config = dict(
    num_hidden_layers=8,
    hidden_size=512,
    num_attention_heads=8,
    num_key_value_heads=8,
    head_dim=64,
    intermediate_size=1024,
    vocab_size=8192,
    hidden_act='swiglu',
    norm='rmsnorm',
    norm_place='pre',
    norm_eps=1e-06,
    positions='rope',
    rope_theta=10000.0,
    rope_fraction=1.0,
    qk_norm=False,
    attn_scale=0.125,
    bias='none',
    tie_word_embeddings=False,
    parallel_block=True,
    init='uniform',
    init_std_qkv=0.0167,
    init_std_o=0.0,
    init_std_up=0.0167,
    init_std_down=0.0,
    optimizer='muon',
    learning_rate=0.00159,
    beta1=0.93,
    weight_decay=0.078,
    lr_head=0.0059,
    warmup_steps=200,
    schedule='wsd',
    decay_fraction=0.703,
    decay_shape='linear',
    final_lr_fraction=0.1,
    batch_tokens=65536,
    max_seq_len=512,
    doc_mask=False,
    train_tokens=418200000,
    max_steps=6382,
    dataset='wikipedia_en',
)
MLP neurons of a small language model. Each row is named by its layer, matrix (gate and up: input weights; down: output weights) and neuron, and shows model dimensions 0-169. Each number is 500 + 50 x the weight over its row's rms, rounded and kept within 0 to 999. Numbers have three digits each. A neuron's up and down rows have the sign that makes its largest values positive.
Before each neuron's rows is what it responds to, as a language model described it from the Wikipedia text at the highest values.

Noun-phrase openers after "the"
L4.gate947:452516529473416459520499455630519499494434437501423497558458450482484450482492436453533430498454611446559491501453552571454572493474422526385505456493585473575452507535505479559417535535517484444524479501518477401553440501604497492534412531480484590485474482500508490423488511429472505425418387486506637472471489503571589489462503541446506431546475438462547403531528473502474478537559564516570504625533538512524564562504508497515557492479505521511500423544532496444392475470541533488449498508505503615461508360
L4.up947:489527569543547514581416538416539497510410451487521619464540508560450526571476501517407511436502411471439513512447520564488517564554416479489504478449497464578559474509476607459520430518495426472508518462477451529436534524504516579538493503444508469562533474505500468528492576511493498471519488509477505457506412504502499443479472495532471508531590503488509461469480587537521385516478502472516599417505511486496538516410459471485563471542450498537473485557428447465436540518425518542497471465530532501504521481
L4.down947:440539464528431388439424600503500409532554476524494497497490471521563401545445550463385556479502503480458498445577382526533550586446543507473508556549500496583552576472362511469502523494433510495480401488473449497475518483458563550512422489454585532523597527462559461528464572523480552492525488502504542490473542430473429417423496478458458481550490547559525535487493475512558479474493441454478532529418527517577547450574512485479512520479471448514448503460606460515569576524597479538485503562478453487480492536

Comma after place names
L3.gate380:469534489501450476527577383451421547474496463502487414581534508519541365487429458509436481552567448476543415521504495536600487561480474508543595520503421460518464569571473483562534521528415514437540449569554504504461436531455531544610501539452461506529461519551522446577571544462421510591534551565451561548489533525482501456497493463490570529517454513422498483553462535413467555469571576458480585531484529488450500566510590504486492571574509408519493502522495501451476392481630448509464542496499496409538509551
L3.up380:476414480436527428485591404398467601550527357473487459544572482536443470454489496484361546383528531404461463502494492460516538388497545586494511571509468472484481534458516425419500473558487472517472481567539412498500641513504433474540462450476409471464547512528611474443503399442563538585582584632486569521502451504485436493471547551451432527469444537441496518482556624512473636558523528436537572458506525483527508567519486483618530528499521457528496603488584497451483493496541553544434519407494469458593517512
L3.down380:474536467474562473503505428532556524594490513441608461551559513462515494536526510439525473484432501454459418482493496432538564372490452522440548512540466483544531437493524460472599417538495454507578529494492554479469551538457386474487516519466478473410573585442486577507446443495427511491503497622543423414431486550483448541525558564494519549464563544482560574526465575478530553504486436542608495481523480533443482563521478523614468540525484480471578517462489482480511487465427546544544483489475457377535503472

Agent-noun suffix tokens
L5.gate321:456443512490415501525500445456522513453519588433464364566549513512609338508541516552547357544513401532487489560570502506517476535557531555419459456558511498659508525405419409448519498506480491478442507442473503564469499453529615432442488496460480448539508570520461438496559464521483427443553445424523507505459469416478472473488395482493449495550531431445515395530541490490432512482511521483540508535420572569517541540552470504447528512551548406314474480514558479511530478566497492530529569467495451487524475500
L5.up321:480511488496493489414450514501405461601541413496499529456500521470405468476522432458525477477483530482513440464495451490596483502515468528536381487493496500447569478526465523428514420524518495591408496526500481497479425483517512523492510524567509477551503503533479567557376507479470543502493480492467629405541605454524523524433502458492518506535415505502452521459543470526471456499501341474521434591487458539507497524485556407453447489396525468535503520454433597509572498539481474478426605513557384466571518407
L5.down321:531555508489488409502526589495497550510441493456485395507518480522553422513590556449542509412521518472415494540512437573507373551529441592396428501503459523544426504421536550407509466502494536521552516513532527528536523496600510536479505431538511500460561501580436453435471529454553394476461449586493460554495428471482479510449423506437527468506490484432474455593520498576452407533527495533530488421496488557453480543549448534412515536524455503387401359532408524521540466528557556522461434540470432448531500486

Occupation/role noun endings
L4.gate190:518419538501471520478506501504519473504543521466499536481483459528555452533553587469609504502518495568577523555533429547524497459579625562499527540559492502504506525509534503452495484556480427603492498429441509438507508456548529397470547502515475473587421506503463463464557411578504563573534568495418562439511553458577496424548450445565535460526584562463496461445541544350470502380486412555454510496467611549477520408489491478533525458404419434505458487466508570489493475499481489446442480573393396467503532486
L4.up190:476452496477463424540527553442477482502592543463471403526567428582573481521420522589548431475525453484575530555412473504449507439538505538431555437540505532466612528439536367427493459388514484529498536519373504482489530476545458477510551563477520575535422498511421478522501400521604442556462477490480459477488526550481446438509550497477455462439516439493542488607572450423491454501482438452515458496542596488562473500512490509367457496474518581453488540497487473486474453537514496534595486611483553533569569466
L4.down190:465545515569504384496551492412476544508490496476496499530478458422462475447475485470536492484532481430491536520510543606575429583508589461412541488436475484529518498530450466452553535478555575459577610440456458481615564584515508477506449469519519547421615443620478489516559479572521404467398454549497431553532561477507446498416539543439468535554563425423494460457513488534483576588574501468486533474508538430639514526462460482516489518573438525466478423480519381462512443451518507546515514468520403561547524500

Field and paragraph boundaries
L4.gate664:468531513430567562539490452491463455517482551421584606443528484496531545512472470510509466536490497422442529586430490487632533406566539459530489444536568529416507515516491397554577525548549473437499565508488570553446502570571497506534520471486558552492444470553492484480462520474490456393478448452549574431558518469460479409406485573465556436554521490499467476508480489593501524549450427495460495538561471450497515521540454499390445527529461482418438505609489521583498455475530539481525511441513453443511536549
L4.up664:490581421438510469515482501477419536527460457408562441574533482566486469445459543540425503447500525550414484526483573455460523582474556497469450540490530471466473433530528486505463497567472447438429471485454562427483490551419435531423505461496487475644471464492494415469466472502469527444552501497476517424512424482471466478478526552426490545539540506418563456504431466470453466349422518455400545607538436477450613561442498424514520471462477533550494480535450470535514490441504553463441474336541498426441524494
L4.down664:468559493398426519455482476418534496558570431516531484501449498433434525535497466492529445574503556539563514558565478521509454522466462489538456523467451432484523446456502466500455528470468458475429471507519509551468544530500521521487510534505485405419488517469494529476520505537484574490465513480453509534492445603553459558426573476480581519530420478539422545508525507443464485424448522546504505430486507515565659509492498428590511575524516465510441515473500413531490464530538480481526539546529460485522549455

Creative role nouns
L3.gate334:455472507531517527496510483420477439578596535459491488490492582545532437616468533507474473431561507517498444531572548571548473542551467538540547484487487500503535575534552463465445523439547428443466499476479423387513509475497542457568583513522462546461486485489495430557465439561487520493542504524492498380496566435571529508531533496567466506432561590483531401589462479483438458551413528507559530514487566472553603453491519613496472574415596416526440501472512529486495508532536475454523499509530395429524505409
L3.up334:562462420478450501518504442411576520489606528539534522491481466549544412546429483520494414513530482483350494435473528530408446502542506601558509432514597534463457529478489428499434444544576487453518522490498452544481555437448547476531527440434524465494543427506461497499529454547465522498551505468421466422551515421535463531462503544549464536487463471497472549439527530425630510527538466491508403574516581573461517445580406387481572569472560466491571401468494435475471543525501447605500519511442428485486489513
L3.down334:490515478494533487522528456444565438432548476511482569466550461524615486443470535452468501549528505536411543513428434593465424546469495541501486484505546458433507560450539493430373551532574532521551559439503498516566552552478511575528561455519527504491539448561441545453601497576518493452432449461402555473528477440493534442394490475528422522486407527356474476502550568489482508512518437497438506422585620485551530502435474560526527546498502503414427455606502504475548486526449397546476520487483482485608488475

Place-name continuation points
L5.gate39:445398478509517487566590518461375452379551455580488468436468520508399456541465511480554491565602518447503549415578476406634500472471487522552539482477472431468536465517466458473499502509464504486437531477527481581427514474598487552477423662493469522548501486412543575575502448463490482437431465496501456461538494545508355539456473431390494468538535422553553432558445500510427501573504472455566497446493525399553423538525583538487433479496532476419493525430486605495477551455514525412416452494470474379448515511
L5.up39:499505504408430459631539574477417436524454509468436517468440492549514456436562414483561532500466362474474487501520535421504479548519492502470534544467504506541525541475492527553598495497501481561521474528391525465497508509509410514547512565489403565471555505469534563555474510484518456596462536467535441515484492411521560572519525404428429535665486509428582405563492545447477499462583544460543412521465536466471462494479454446537492565458493497496496488488572498460502442449466527543551571453535502494492485518
L5.down39:463522414552563483492474500493534544486536535395540429521480582587591467479480513517513519478512573570469541526524508479428508423492448533419483517521575519453417469543516499469543478526500447460503508619514480426446451506467530408558542513562458436451489493484502423475414522431400582470516462426473434450530436490481554458465516544478451481503506520562501528505507527547481473448495558407437416416477412489581433568444598331493512390547500532510533475516571473493566496466421475476525515533406525593404505513

Ordinal number words
L5.gate144:502528517493490429504517511496447499514352570507486514484526450466424524546571558529562460579447404462466390520475455527589434501528386476567484466471592458585524507519561415517433499506601455466491525540613456474556480583453556497471565501487555475515523510409564461523517495477478418540453560527557473506408524486510485435398521512433564537462531412580507494428517537441467476504467487476498455501541485553543595405528414430469595493492524542487571514499408442476558513581583536588468481500613502535548504559
L5.up144:448572485582520479498528394480582473510469458456425522450587558579526556518506503475480469528452490509457477422505485527495555554578446457533534491469564492490463439500548522423560500558452470481424533521628483532418465608467503520507501557504592479506485426497544496587545518551356530578476470566462490450475537632472427531389481505473438521495581574482518533514557520523488508418584453501491475569485634517508432563410473543473467580483614475498535477472563480536591425478520518553441479490529497477518505537
L5.down144:439480506491555467483589496567462458517545506562600560445590538512519421482496566506515522448569486578554537503509530531478535524490535404434605420477464507458549496460545516494576481516479413406510449570525458520495479502442502561525474520556543557486525344517419527421586436416486538440512426497475407462530524472532531523493435477534497534502535516531500559489458499531532509521535494491373549474497418503525570547579523476428565525448468453471451442458441508488492546461551501468501545488467356530435524541

Encyclopedic definitional function words
L4.gate560:520559471548468468513563594484423470413564458560548540522562514573473600485549474481514527545482503502494489429535496534546533560581489459459463521483487502505515561458466587541478509536537486444539515548455455497562522566448501493566531506353522536506572561538519441523479436488529604533497459541520508564456430450465541456491496519509339490605492489472408392425520590525552403559514521500466446412458470512530457572554528564474478587402463513447510469530504443503401410484543470540504529540497512457575471563
L4.up560:450525487446376424520576456421555510449508514549601521468563519489494509555570541472544562428425533438424476424476438508619508542504460509508516536385580451517561432476470500564630519524455488491504533503549415414496560562517491524465513571486452455590538509423499519529471525549483455462490481509497553442465559531597603529466499517500541572555536516424585400429495579529428488445531479559414462519507546532482459456510594516516476535561532502503528479487563435480468478553543503584515499508487558558553527524
L4.down560:532536520566432462427521514486484486540602489467508512591530446562492512461459454403559472454531549543484474487522474559491500496431512451450599562511512526444498457455534543599504546516498468550532473532381459534542509565403465517580471519461533489466608567514564526530513502469535509500566530523543573521499438468533542481460523515526401455537535439511529543499475592416474418525499516476507473437465466468470394537405502441470444554523514423485520512496534445420561572451520501546577485518471525505472555619

Superlatives and ordinal rankings
L3.gate901:456422512599458554485544443461586392513482471540436525505485575563543547433523560461634469520498479472528427568470437540528521423464556575535477492466516478475499521531480515450503455474503499513462411549492494481488510518463478459492471541422519422403526505578546457472495473576541490535420462515391586465470418531334489505536479399472407519576537457472521540522548526560514469485591536373471544512429440572431378432467553475473470525500449472484521500447521444514521483384519522565492524536494479500500536467
L3.up901:550516485450413524550557477504557448462544515555585521603505513560426586502492468489460452545536471454609479432410473527452513453479442490550595464460488499533484455474485492427544539399536433471507431496498437508484529547577544469593521434542481467416477534436401482485400570563555482574498462480478538360530499495467559401493538530435507588459591412505527504607434495481530544475485515435492430452513496529441441512508562531553536502555535471481508490437485473597501571470511477508437553491461547560423501488
L3.down901:545424532487524441495484509537621501492483461494547494538517481501544532416550482488396463430495552569533479550400579446562474485488493509475515440491428461466439451508425562443472502516442468540462494539502640385525529480503559507424517558592524460423430471440496438519474601478466404521531484477513593539477506451425385442440423486408602484550515552557467534544520544532431473543460594487508527443510416512447393549450525536488425358575480546445538569355528453526567618452509528480445468516400544520509464494